From a checkpoint of a small transformer trained on Wikipedia.
Size: 10 layers, width 320, 5 heads of 64, MLP 1280 GELU, vocabulary 16384, 17.7M parameters.
Architecture: LayerNorm before each block, learned positions, no biases in attention or MLP, tied embeddings.
Training: a variant of Muon for these matrices, 331M tokens, 5044 steps.
MLP neurons of a small language model. Each row is named by its layer, matrix (down: output weights) and neuron, and shows model dimensions 64-159. Each number is 128 + 24 x the weight over its row's rms, rounded and kept within 0 to 255.
A block is one neuron, or neurons of one layer that tend to fire together. Before each block is what it responds to, as a language model described it from the Wikipedia text at the highest values.

Tokens that end a sentence or paragraph, chiefly blank-line newlines and periods or closing quotes, plus clause-joining but/and, just before a new section or sentence.
L4.down41 [104 125 120 146 150 151 131 108 118 139 120 136 144 120 153 151  90  80 147 132 114 145 144 121 145  84 162 117 105 130 107 115 141 133 155 153  76 126 106 132 167 117 120 153 127 110 160 130 159 133 120 149 121  81 117 107 158 141  92 143 125 148  96 126 111 155 170 133 123 111  83 132 179  77 165 118 145 176 102 119 135 136  79 143 107 131 146 158 168 127 108 136 167 110 107 143]
L4.down187 [130 164 149 110 116  92 139 149 135 106 115 137 137 101 133 172 118 112 118 129 153 117 115 140 119  97 115 145 127 179 116 135 161 138 137 117 172 139  97 133 124 127 164 113 110 125 143 152 167 118 127 138  74 112 103  96 138 101  73 124 137 108 114 141 147 128 170 154 154 134 129 133  86 127 115  77 115 175  75 149 137 120 114 115 118 108 168 116  91 107 102 136 164 120  78 138]
L4.down209 [121 127 138 145 102 116 119  64 162 146 130 156 127 111 130 113 139 114 113 107 129 109 116 121 118 107 132 102 138 129 153 127 144 146 131 111 112 116 122 140 111 127 102 101 120 119 128 121 163 129 120 170 144 110 113 114 106 174 137 118 169 120 167 156 126 113 182 104 123 151  93 158 122 134 151 133 126  94  98 135 102 149  99 149 158 137 140 115 115 161 101 164 126 141 130 141]
L4.down215 [152 106 104 162 139 128 147 151 129 123 133 135 111 133 109 155 150 177 125 122 137 136 130 141 114 110 132 132  97 142 162 109 150 102 113 104 146 107 127  91 156 108 116 140 121 131  76 112 181 100 134 130 132 162 106 120 130 122 120 110 157 195 138 113 129 118 149 143 132  75 138 167 125 123 130 100 108 103  95 116 118 112 101 144 158 162 190 103 119 142 134 127 153  93 133 129]
L4.down250 [112  93 109 123 171 135 127  86 110 126 151 119  86 106 122 157 101 142 158  94 140  97 126 160 118 170 138 112  81 147 124 164 154 128 125 114 129 139 134 144 148  71 163 145 111 155 168 162 110 124 152 132 129 154 124 161 112 122 127 167 103  72 135 141 144 119 156  74 110 107 186 122 142 136 146  84 138 160 103 114 145 142 115 145 138 123 139 112 112 135 109  93 141 142 126  99]
L4.down379 [ 97 133  98 114  90 154 116 126 119 103 109 170 126 112 132 163 144 102 127 139 161 117 169 149 142 121 140 126 110  92  80 151 157 153 117 138 119 158 136 167 158 146 162 110 141 104 186 129 100 135 106 160 126 130  94  94 117 124 124 162 147 128 101 115 140 129 132 118 101 101 121 116 138 127 180 126 155 137  95  90 142 141 107 135 126  91 135 118 139  87 118 127 107 175 141  89]
L4.down502 [157 166  97 143 131 132  86  95 116 129  97 129 131 117 107 121 155 144 122 177 139 134 118 152 170 100 119 110 153 108 113 161 113 157 127 131 122 134 138 131 180  82 149 108 114  84 139  82 153 104 104 111 125 149 134 129 130 147 129 119 126 134 103 138 162 164 104 130 153 120 127 176 163 123  70 120 129 139  85 122  94 130 162 162 149 128 142  85 135 127 114 129 160 109 128 133]
L4.down523 [144 135 147 179 138 132 134 113 115 128 116 139  74 163 156 144 112 150 111  93 147 123 134 141 119 104 129 120 105 120 113 174 144 148  85 131  89 102 119 124 128 155  73 135 126  91 135 121  96 120 124 149 131 160 106 133  86 126 128 109 150 109 135 132 142 101  99 126 129 109 131 151 122 147 124 127 137 120 121 167 152 111 166 112  97 159 124 110  99 139  96 161 160 129 158 127]
L4.down676 [140 138 113 135 176 136 128 111 152 102 151 150 143 127 121 100 135  58 127 187 112 160 105  69 144 173 155 146 117 124 132 132 119 146 120 171 121 120  95 110 142 129 146 102 130  91 129 155 154  83 127 135  97 134 128 124 132 131 130 152 119  86  97 124 114  82 112 117 139 133 116 159 108 144 111 104 139 117 154 163 105 123 139  91 178 152  98 135  86 159 145 131 124 161 178 136]
L4.down738 [100 111 107 100 168 107 147 134 145 138 150  91 113 148 146 147 116 128  92  98 137 109 131  81 167 133 109 137 100 110 122 147 132 125  84 112 112 144 138 113 151  68  67 150 122 139 126 110 136 151 182 115  94 138 188  98 153 153 130 168 129 149 146 142 147 134 106 158 105 115 120 126 124  97 110 137 115 118 114 183 151 118 143 118 107 132 145 123 170  93 123 121 134 122 140  73]
L4.down815 [132 102 125 149 123 127 123 150 124 116 108 105 145 120 144 121 166 159 110 150 164 109 145 142  85 104 121 140 148  94 133 148 131 169  95 126 113 117 131 122 147  94 145 136  85 105  93 150 155 119  95 148 139 142 126 171 160 106 134 101  93 120 182  93 176 153 110  97  72 101 129 138 159  98  86 147  93 107 145 104 117 165 120  90  97  97 122 121 129 102 116 127 131 134 135 106]
L4.down833 [137 147 179 108 105  82 137  77 124 122 117  97 117 148 117 152 158 151 119 145 120 115 118 137  97 141 130 178 110 154 145 145 103 169 159 134 125 128 121 121 137 133 172 126 141 111 147 126 133 124 122 143  92 190  60 132 153 141 164 140 145 148 137 166 109 129 137 162 126 115 132 145 138 139 145 124  94 122 117 144 136 145 138 135 100 111 192 135 118 123 116 109 131 139 133 117]
L4.down836 [122 167 127 122 160 155 132 149 104 132 161 166 132 115 130 130 140 142 104 136 158  82  98 148 115 124 154 141  84 106 208 116 135 109 110 103 120 145 109  79 124 143  79 140 117 110 105 109 132 147 115 136 129 158  88 151 144 111 128 136 134 170 149 147 148  97 104 120 106 152 125 160 166 128 107 144 123 127  97 130  74  98 160 124 142 163 157 131  89 124 104 134 110 129 114 102]
L4.down964 [115 117 119 171 136 130 129 123 117 135 117 157 117 118 142 158 139 147  80 118 137 119 133 173 139  93 144 107 108 108 119 138 152  96 120  93 154 137  98 132 101 104 111  98 116 108 125 120 130 117 113 161 126 141 100 108 103 124 111 142 147 138 161  87 146 115 117 155  60  57 113 153 151 157 154 138  99 113 103 115 118 161 116 153 116 153 184  94 137 158 129 122 134 171 141 117]
L4.down1020 [103 139  77  96 146 141 134 102  95 108 151 110 157 165 142 100  95 126 143 134 141 109 129 143 128 141 137 131 122 150 133 140 137 124 137 112 163  76 133 105 159 103 134 145 151 120 162  99 150 130 130 139 106 155 123  81 103 173  97 180 117 135 142  99 124 106 160 146 113 107 111 120  91 123 167  87 113 152 115 150  94 136 167 119  96 120 144 118 112 110 107  96 174  92 133 136]
L4.down1254 [129 118 102 114 142 127 142 108 121 139 149 127 139 174 130 144  90 143 113 117 112 113 133 154 143 156 128 147 117 158 126 121 173 135 153 135 153 111  81 183 150 114 122 103 116 140 174  91 131 135 113 147 102 151 143 130 112  90 141 148 104 154 177 115 130 162 191 114  95 142 129 147 103 118 150 139 139 170 109  96 140 109 119 164 149  94 147 121 104 130 134 128 142 136 107 123]

The word right after a preposition opening a time or scope phrase, often after superlatives, e.g., "in the world", "during his studies", "in their history".
L4.down170 [125 120 150  95 153 109 158  85 136 128 160 139 133 147 148 169 135 122 133 134 141  96 149 138  82 129 155  80 100 135 129 116 164 129  90 147 147 131 134 108 134 163 104 125 165  93  87 128 115 157 103  95 148 153 126  87 152 143 148 123 163 113 154 119 152 125  98 147 108 133  86 136  87 150 104 103  98 155 123  77 131 133 154 103 111 137 127 157 135 132 140 124 138 126 117 169]
L4.down175 [ 99  89 131 141 153 108 133 124  93 106 145 119 132 137 143 161 112 152 123 164  87 133  93 145 116 128 119 145 149 148 160 130 113 162 142 126 106 140 123 108 173 140  98 132 141 133 181 143 116 142 121  90 149 104  76 122 111 128 150 117 164 146 114 169 117 169  93 147 135  86 127 103 112 115  68 105 149 143 116 129 171 145 123 147 128 127 166 154 142 148 157 163 171  99 115  75]
L4.down223 [145 154  97 115 121 127 154 116 167 148 161 124 135 136 122 146 108 113 128 125 147  85 126 143 132 136 138 108 135 131 173 113 151 173 121  90 136 123 147 101 107 151 109 127 172 131 127 147 120 134 130 110 149 130 118 154 118 151 106 158 153 115 142 136 115 156 124  92  94 146 147 125 135  98 139 135 144 157 107  86 105 115 140 152 112 142 133 117 159 153 112  92 167 178  86  87]
L4.down262 [125  90 123  97 131  97 114 138 102  96  56 104 137 143 148 136 170 182 148 103 141 138 133 114 160 111 129 141 141 123 143 109 132 157 113 109 171 124 138 116 125 142 109 147 128 107 109 120  98  95 169 153 114 148 154 144 130 170 103 139 160 111 120  93  87 140 116 121 123 151 109 175 115 145 135 133 158 162 148 116 143  91 121 132 150 108 114 130 144 137 147 113 151  95 144 121]
L4.down366 [105 130 135 123 173 159 122 115 134 152 168 113 137  74 131 124 130 112 113 100 135 147 125  77 112 119 117 154 117 124  98 106 100 133 131 143 133 116 144 115 152 150 136 154 112 118 180  81 115 146 162 157  91 121 120 120  97 120 105 117 119 103 134 123 129 109 144 133 115  96 141 116 152 161 165 151 153 132 129 109  82 134 161 142 114 118 127 130  97 103  97 139 142 134 170  85]
L4.down400 [175 142 145 136 166 124  91 150 124 129 101 145 109 154 138 107 112 153 100 116 174  92 122 144 143 117 135 122 136 112 115 125 120 128 112 132 126 158  91 111 114 133 122 135 149  99 193 118 147 114 116 124 149 120 153  98 141 132 118 147 149 101  86 142 125 135 115  76  55 125  75 157 144 122 128 122 174 172 136 146 127 142  99 132 163 143  89 116  91 129 155 125 150 165 119  59]
L4.down439 [158 124 118 116 142 124 108 121 104 147 124 153 126 145 131 110 157 163  86 128 154 144 134 160 132  91 118 103 142 117  97 134 121 110 160 113 133 139 106  95 167 116 149  93 116 147 127 162 113 165 149 123  92 135 127  95 109 117 166 142 139 121 120 118 107 113 154 134 141 170 114 115 146 146 120 134  98 110 141  51 136 138 136 133 140 142 123  85 142 130 153 125 132 170 165 116]
L4.down469 [110  96 125 128 150 147 103 108 154 105 123  72 161 111 116  90  91 125 136  78  85  78 117 110 121 112 146 153 156 126 101 123 123 145 117 112 123 123 142 127 119 100 105 145 100 144 141 127 103  88 124 114 105 137  91 132 136 151 160 132 169  98 138 116 167 105 144 157 107  71 152 133 121 116 107 145 134 131 162 141 120  75 125 142 104 107  51 127 186 150 142 128 142 135 125 121]
L4.down484 [143 140 129 134 109 133 122 111 124 129 111 154 139 117 137 154 128 179 122 111 117 151  99 151 142 117 117 110 145 152 121 117 135 136 151 167 146 111  97 107 117 163  87 163 143 148 113 159 112 119 120 123  98 153 101 104 138 129 131 154 122 114  97 137 124 133  99 142 118 161 110 119 175 149 132 129 133 132 123 133 102 148 127 140 144 130 133 157 142 167 116 110 161 169 141 106]
L4.down558 [124  83 157 127 143 137  97 169  88 117 149 109 204 109 165 128  97 127 135 146 140 149 129 115 150 119  89 111 109 141 113 121 111 103 159 138 108 131 138 156 136  65 124 194 133 157 131  68  94  95 134 108 122 126 148 182 145 150 111 112 144 111 164 142 120 156 120 112 117  86  86 120 142 138 108  98 129 141 146 151 159 126  99 150 136  78 112  97 131 110 147 115 142 179 159 144]
L4.down696 [129 125  79 134 129 135 105 127  96 127 130 104 124 109 153  99 139 165 100 105 108 164 180 147 102 164 132 114 116 131 106 135  90  95 149 114 127 139 151 148 166 154 157 149 142 136 175 118 146 139 145 141 111 130 106 160  93 128 145 138 155 113  89 167 123 118  94 150 144  70 169 107 136 128 147 140 127 150 169 111  77 105 150 126 123  89  98 153 136 145 111 109 188 114 155  63]
L4.down747 [117 155 122  87 110 142  94 130 139 130  91  76 192  81 143 107 140 116 118 142 133 141 111 159 130  90 149 142 123 121 139 143 108 133 143 144  84  79 144  97 155 134 143 145 103 109 162 110 137 144 152 140 118 140 137 128 104 109 134 102 124 147  90 110 156 174 103 129 126 118 115 152 131 168 106 130 144 178  94 126 138 118 131 129 129 119 139 137 147 150 131 125 123 136 155 115]
L4.down800 [110 111 114 105 139 155 113 156  82 128 139  66 115 123 149 132 160 104 150 125 179 135 128 104 151 152 141 146 126 109 103 117 150 127 150 148 114 139 112 132 126 131 116 129  94  96 129 124 102 161 129 173 103 111  94 111 130 122 113 148 128 156 145 121 151 146 141 108 174 136 139 126 133 113 122 134 119 162 125 126 149 100 114 152 127 107 116 158 110 136 126 145 108 156 189 138]
L4.down1010 [134 116 193  94 108 169 116 133 155 120 129 109  84 123 182 141 126 126 133 114 150 136 110 122 114 145 101 143 126 114 119 111  95 135 135 125  84 124 120 105 163 109 157 118 106  63 158  71  76 121 163 113 150 145 110 125 119 120 132 148 129  89 143 161 149 135  84 185 141 141 120 107 153  67 132 127 136 169  98 138 145 146 111 119 171 163 131 103 120 132 127 165 129 140 138 131]
L4.down1164 [ 78 147 162 121 164 100 147 123 133  75 105 139 125  79 110 153 149 118 110 111 115 156 111 114 137 112 120 148 143  77 189 130 101 142 170 152  95 163 141  75 175 116 102 126 158 120  86 150  91 109 135 105 121 117 131 140  84 126 115 144 173 106 102 162 138 118 104  93 163  95 143 150 168 135  93 168 164 135 145 158  85 151 153 149 149 131  93 136 126 113 127 131 101  94 159 114]
L4.down1172 [151 144 113 148  85 117 151 120 171 147 128  82 138 186 158 166 157 137 156  87 153 126 116 128 146 150 132  97 108 144  90 115 115 123 100  89 103 121 161  97 142 138  92 123 180 153 125 133 132 105 139 135 148 148 136 128 110 148  89 154 121 160 105 166  96 120 142 126 129 121 135 113 133 134 167 160 146 124 176 151 111 145 118 132 128  79 135  95 115 121 153 118 145 136 121 116]

Final token of a verb (often its suffix piece) that takes a direct object next, e.g. destro-ys, overs-aw, prop-osing, plus including, resulted in.
L5.down86 [146 168 109  96 116 123 110 229 120 134 162 128 128 192  96 183 111 172 106 117 141 138 132 141 152 140 109 122  97  94 156 142 134 158  94 140 114 172 143 148 154 154  93 103 121 141 155 100 105 135 137 166 143 134 116 124 103 113 162 150 134 133 113  95 175 149  94 113 103 171 142 113 109 180 108 112 136 127  51 133 147 124 114 151 116 159  95 121 113 112 107 156 111 160 134 141]
L5.down667 [141 176 133 153 117 124 129 130 125 112  75 159 114 116 139 146 140 110 106 145 128 158 150  92 122 119 129  99  86 152 158 143 116 120  84 112 155 143 107 139 134 111 144 105 173 160 122 138 132 132 151 110 143 101 140  97 156  86 150 101 114 135 133 131 165 133 134 122  96  99  96 158 143 154 123 124 109 146  55 157 146 144 127 151 149 129 127 132  93 141 128  74  97 164 149 136]
L5.down1057 [144 139  94 129 155 140  87 139  76 158 140 129 164 114 113 136 155 121 127 138 140 162 117 112 149 168 155 140 110 109 120 128 162 150 125 117 108 168  68 163  92 154 111 136  97 111 139  94 144 164 126  73 165  65 133 126 143 129 143 132 137 131 105 179 134  98 122 132 186 118 128 118 147 173 153  88 136 143  91 150 135 137 117 122 124 142  85 118 114 114 116 148  94 158 125 158]
L5.down1094 [122 114 146  72 126 145 138 174 145 105 129 150 117 173 119 133 103 147 167  94  97 119 120  91 157 160 116 117 130 100 151 129 112 131 108 139 104 120 132 138 140 138 149  91 148 137 141 141 122 118 136 145 179 109 106 139  96 162 106 161 158 134 143 146 158 177 116  92 129 124 133 144 139 122 151  89 128 126 100 157 147 100 108 130 128 134 125 131 114 141 123 112 130 140 149 172]

Infinitive "to" after wanted/planned/seeking/easy, and final pieces of split verbs before their object (inv-ading, adv-ancing, integr-ate); also "Inform-al votes".
L4.down33 [124 126  98  74 127 144  94 136 111 131 101 119  85 151 100 132 138  99 174 128 173 140 143 129 156 149 119 106 102  88 126  95 116 121 126 132 131 125 145  82  93  95 166 106 117 104 167 137 129  93 135 138 147 111 154 110  69 125  97 160 147 135 114 183 105 159 119 138 117 141  94 127 112 139 133 149 139 137 118 168 162 130 101 125 145 169 155 102 137 106 126 162 108 139  91 120]
L4.down79 [101 117 118 132 145 135 117 172 130  97 146 105 103  99 142 137 159 103  95 116  84  98 126 133 151 149 125 125 133 115 139 116 146  92 121  96 125 122 157 149 123 151 133 101 100 165 162 118 136 122 108 128 140 119 129 128 125 161 158 119 155 125 144 142 120 130  82 121 143 108 112  75 130 182  96 110 125 120 149  72 128 136 170 103 146 136 158 115 119 103 133 109  92 139 123 179]
L4.down229 [139 118 120 166 141 110 148 175 105 164 139 182  81 138  86 117 111 145 118 118 109 169 127 153 115 161 130 100 151 133 137 168 114 134  93 102 129 131  86 136  94 150 147  90 108 100 141 147 158 144 123  98 169 123 131 150 145 113 117 144 139 114 131 129  98 108  64 123 117 137  86 114  70 158 149 160 139 134  84 128 137 146 153 117 130 123 144 153 116 129 106 115 123 109 121 137]
L4.down290 [188 148 137 118 114 178 129 110 114 148 120 117 123 104 144 103 129 139 105 120 144 126 137 120 162 150 130 114  81 111 172 113 135 136  60 128 135  82 155 136 133 108 107 123 129 121 153 123 138 143 122 137  97 157 120 141 148  73  68 144 125 104 132 126  85 120 128 114 114 110 145 127 137 146 134 144  97  99 149 159  76 168 129 125 144 104 118 102 115 142 152 119 113 105 155 144]
L4.down391 [153 143 101 141 136 135 134 120 106 132 119 185  75 140 108 137 145  99 117 121 141 135 114 104 132 144 108 141  88 129 107 154 122 133 129 130  94 163 130 209  97 129  69 134  73 137 139 106 165 129 126  74 131 130 130  92 164 131 140 113 126 132  89 166 150 111 167 146  77 153 130 123 126 151 137 142 153 147 103 108 127 148 113 112 132 141 152  93 110 169 141 166 140 120  98 106]
L4.down416 [103 102 117  78 127 133 113 118 139 119  98 158 142 178 105 112 139  62 106 108 157 143 136 100 192 125 157 139  93 131 131 120 117 111 113 109 112 127 168 129 141 174 146  77 177 159 180 131 125 158 152 103 129 148 125  88 146  80 111 173 150 144 155 116 147 120 120 105 105 140 134 147 149 125 165  83 109 143 125 124 146 134 124 162 162 158 146 126 126 105 174 155 116  94 170 124]
L4.down446 [124 125 141  53 159 126 106 101 132 131 116  93 112 159  59 130 133 131 142  99 111  94 123 112 136 123 112 130  88 151  98  91 214 145 149 125 136 150 121 139 120 143  81 132 107  69 111 128 153 151 163 137 121 108 141 104 142 119 157 154 122 113 162 157 176 156 134 114 135 137 140  77 155 129  97  96 110 119 120 122 134 143 130 155 146 126 118  96 125 102 134 134 132 156 152 136]
L4.down487 [122 122 127 157 100 140 188 127 147 121  89 111 127 167  88 111 112 138  79 139 105 113 106 129 156 122 122 120 124  78 151 141 142 138 144 135 101 127 120 113  81 179 121 164 100 125 176 120 117 146 124 145  98 114 172 107 130 107 158 129 110 141 149 154 122 129 179 143 139 106 127 163 140 131 147 169 167 150 117 109 126 154 112 133 109 166 144 153 117  75 140 130 145 126 131 112]
L4.down534 [105 127 105 134 128  90 111 142 108 105 139  72 137 171 139 124 124 151 134 162 134 127 131  90 160 134 114  97 144 101 106 173 142 121 147 122 122 108 176 133 142  99 136 142  85 138 161 184 154 136 105  82 110 136 138 151 133 161  93  62 133 137 137 137 112 154 121 153 114 160 124  67 133 147 139  99  77 159 135  97 165 175 131 153 104  84 155  96 125 143 133 129  58 118 132 101]
L4.down610 [128 128 122 113 127 111  79 133 151 141  92 122 124 104 128 137 135 154 115 120 158 108  86  80  81 124 111 132 158 134 171  99  71 143 128 153 153 101  81 120 142 144 125 116 155 125 132 138 138 137 121 154 119 112 106 110 113 134 164 143 100 147 129 155 122 136 155 100  84 182 122 152 122  84  88  77 145 152 108 106 125 142 116 160 125 113 114 133 168 117 102 155 142 142 168 161]
L4.down649 [117 118  74 146  87  83 117 127 149 124  66 107 138 160 126 152 166 121 151 120 133 119 103 139 163 161 163 121 140  98  97  98 142 149 137 156 149 131 138 115 115 108 140 151  91  98 113 144 118 157  98 133 120 135  93 142 168 118 148  79  81 110 168 118 134 138 138  90 135 101  86 138 133 108 115  96 118 118 166 123 165  84 147  86 120 141 115 130 153 151 104 100 127 107 117 149]
L4.down921 [ 66 160 134 131 110 111 102  95 159 109 143 152  95 113 152 124 143 147 154 104  78 111 156 110 120 119 122 141 160 141 127 110 103 141 135 127 164  83 124 115 147 149 122  99 136  96  77 131 145 168 136 151 119 123 131 135 135 103 154 125 133 140 140  82 152 133 149  89 152  90 129 113 119  79 110 122 160 160  81 136 169 125 142 144 125 163 157  98 131 119 133 146 101 128 152 165]
L4.down961 [117 171 159  95 116  98 130 159 106 130 113 105 126 134 134 133  85 159 102 107 124 139 137  97 116 118 117 132 137 107 189 137 120 162 139 113 120 156 150  84 129 125 110  98  99 124 104 118 118 132 100 138 130 133 157 142 141 142 169 138  99 149 129 126 122  96 126  81  95 163 138 108  90 157 123 163 126 127  91 130 126 137 120 150 113 159 118 147 157  70 104 139  96 108  97 138]
L4.down981 [105  96 104 157  81 120 171 127 122 100 145 116 135 151 130 126 131 149 166  96 153 167 124 143 144 139 145 126 108 129 148 130 142 115 102 101 113  91 129 161 162 113 115 117 144 163 155 168 108  91 144 154 121 132  93 143 121 141  92 135  89 138  87 106 144 168 156 187 148 125 142 121  70 128 141 134 160 130 119 142 145 148 134 145 152 139 110 137 150 121 117 131 123  77 126 128]
L4.down1173 [123 105  91 124 106 145 110 124  83 136  94 134  98 179 163 131 164 170 139 140 137 131 123  77 146 138 129 131 159 120 102 135 131 124 161 161 143 108 102 127 123 121 167 125 143 125 107 120 161 108 163 122 103 104 149 152 155 108 158 172 113 177 130 141 146  91 125  83 125 155 137 119 154 127 139 131 135 150  94 137 113 132  87 145 142 103  95 122 128 133 104 126 118 117 111 142]
L4.down1207 [ 99 142 165 121 112 128 141 121  96  90 117 110 148 136 139 123 118 128 119 140 186  93 178 121 117 126 131 171 125 133 143 151 141 130  75 124 148 189 140 129  93 122 121 109 114 119 122 129 101 130 124 119 119 113  82 122 134 120  95 158  96 147 144 146 144 110 124 109 159 193 154  97 127 137 110 111 125 167  94  85 152 122 131 143  89  71 109 137 109 143  99 146 121 132 136 112]

The word to, or a modal such as would, can or may, placed right before a bare verb, as in order to accommodate, enable to adapt, may produce.
L7.down44 [122 142 108 107 118  89 127 170 134 152 133 170 149 132 127 114 148 123 134 135 121 105 113 117 100 132 102 133 120 114 132 180 114 148 106 120 149 146  84 126 120 145 113  84  89 121 125  95 146 134 109 140 120 126 137 107 132  85 104 170  89 116 170 152 111 158 165 103 173 137 160  73 121 114 113 121 100 100  91 148 147 122 156 122 126 140 141 111  72 133  99 127 113 146  94 111]

Prepositions (in, of) right after a superlative, ordinal or "one of" phrase that name the comparison scope, e.g. smallest town in, 26th season of.
L5.down73 [114 145 157  71 168 158 139 181  88 136 135 141 125 148 114 150 120 107  98 102 144 140  84 160 136 155 181 166 108 166 148 129 114 170 118 142  91 100  96 101 139 123 133 174 133 114 140 123 139 177 137 189  75  70 102 141 159 104 160 100 125 100 171 120 146 102 124 109 100 128 115 119 162  87  92 145 113 130 115 155  87  95 108 123 145 123  98 121 105 130  92 120 169  82 126 136]
L5.down270 [ 99 154 153 148 146 169 111 144 119 136  76  99 107  95 124 130 151 121 112 163 128 160 145 117 143 121 122 129 100 123 108 162 109 142 149 130 125 147 162 131 107 132 128 129 150 152 116 105 123  84 136 133  91  92 140 134 114  75 140 166 117 132  99 139 137 124 103  90  96 121  80 147 156 157 117 138 139 168 144 123 148 136 112 129 154 155  97 114 100 142 130  90 138  98 129 134]
L5.down390 [127 120 106 145  91  78 142  99 121 134 138 158 120 164  99 117 113 130 101 105 155 138 161 134 139 123 155 201 102 181 122  87  80 116 157 151 150 134 128  91 116 136 131 130 145 123 126 165 166 156 124 165 102 130 116 120 124  62 141 110 135 100 143 106 145 114 136 102  78 164 134 117 153 102 141 179 148 134 130 136 106 126 169 133 158 139 107 129 102 141 152  99 127 120 119  92]
L5.down886 [ 98 115 155 131 159 132 102  85  86 105  92 136 123 136 120 144 151 125 164 125 146 119 129 135 142 105 190 150  97 112 137 108  98 108 114  95 134 120 127 165 131 146 144 160 120 137 106 156 120 159 102 164 116  88 101 176 124 120 161 157 159 117 163 101 116 178 118 146 117 105 144 131 142 118 107 176 133 146 143 102 157 143 100 130 179  94 148  75 119 133 173 121 119 144 158 157]

Mostly the, early, later, same, new or current after in, of or across, before a period or place noun (in the early 2000s, across the country).
L7.down830 [136 174 154 115  59 145 111 106 149 123 136 132 103 152 154 117 101 175 129 113 124 125 111 125 125 112 143 160 119 164 119 136 110 135 141  99 138 102 135 122 131 118 118 153 130 148 122 140 114 102 109 156 144 113  88 144 172 165 107 163 145 165 122 147  92 159 136 114 141 104 180 145 137 139 132 133 109 128 135 144  90 141 128  85 140 143 133 129 139 153 176 107 135 115 149 140]

The second newline of a blank line between Wikipedia paragraphs, before a new paragraph or == heading ==, e.g. "In 1979", "==History==".
L5.down2 [137 108 136 111  92  94 114 129 128 122 117 100 127 152 117 158  97 116 139 130 117 116  84 113 139 164 156 136  97 115 129 118 140 127 128 154 152 173 127 100 147 132 163 130 166 136 145 114  66 119 136 156 119 127 122 107 115 125 183 181  89 130 144 122 124 130 143 108 124 104 119  86  84 112 134 121 169 155 109 129 127 138 122 141 111 131 136 132 117 110 184 108 106 138 143 111]
L5.down50 [140 112 131 141 137 108 179 104 114 117 138 148 115 105 126 188 141 139 140 127 120 151 139 139 130 122 114 159 113 132 144 110  95  97  66 104 148 110  92 148 150 155 119  99 129 101 128 107 151 139 127 130 161 140  89 105 130 144 128 119 144 189 160 139 150  79 124 144  64 107 132 165 117 138 163 103 100 130  84  97  95 134 113 139 164 139 187  92 129 151 115 135 136 148 111 166]
L5.down357 [121 120 156 154 162 108 141  82 127 108 123 151 121 106 150 161 141 109 125 110  83  99 146 119 115 137  82  96  80 113 152  98 144 165 146 128 132 127 119  99 154  86 147 127 132 168 112 139 170 111 105 103 131 147 142  95  82  93 114 134 136 140 104 186 140 148 102 109 122 112 186 157  87 137 132 133 129 130 151 120 137 132 127 120 123 102 155 118  88 146 118 113 130 112 139 157]
L5.down1164 [161  83 155 148 128 107 116  56 164 128 110 155 122 115 107 162 132 131 147 120  96 139 174 134 134 110 104 126 119 138 134 123 108 121 117 154 114 146 102 132 151 109 164 117 125  99 113 111 121 107  96 101 185 138 138  98  97 100 120 146 164 138 126 147 156 123 126 127  90 107 120 154 119 138 144 139 114  97  86 108 104 144 110 112 148 152 152  89 131 153 140 111 151 162 124 145]

Closing punctuation at the end of a sentence, list item or table cell, such as periods, colons, ")." and semicolons, often before a line break or heading.
L7.down37 [149 128 117 142 163 143 155 152 115 133 122 179 138 135 139 156 144 128 126 132 127 105 131 133 162 135 150 137 145 112 135  95 161 111 132 140 137 134 159  90 152 104 157 116 136 119  90 127 115 115 138  89 135 123 109 121 129 101 117 115 183 132 160 106 146 119 119 184 129 155 104 147 121 117 197 139 153 148 105 134 147 109 101 148  93 145 122  96  92 151 103 116 132 115 183 126]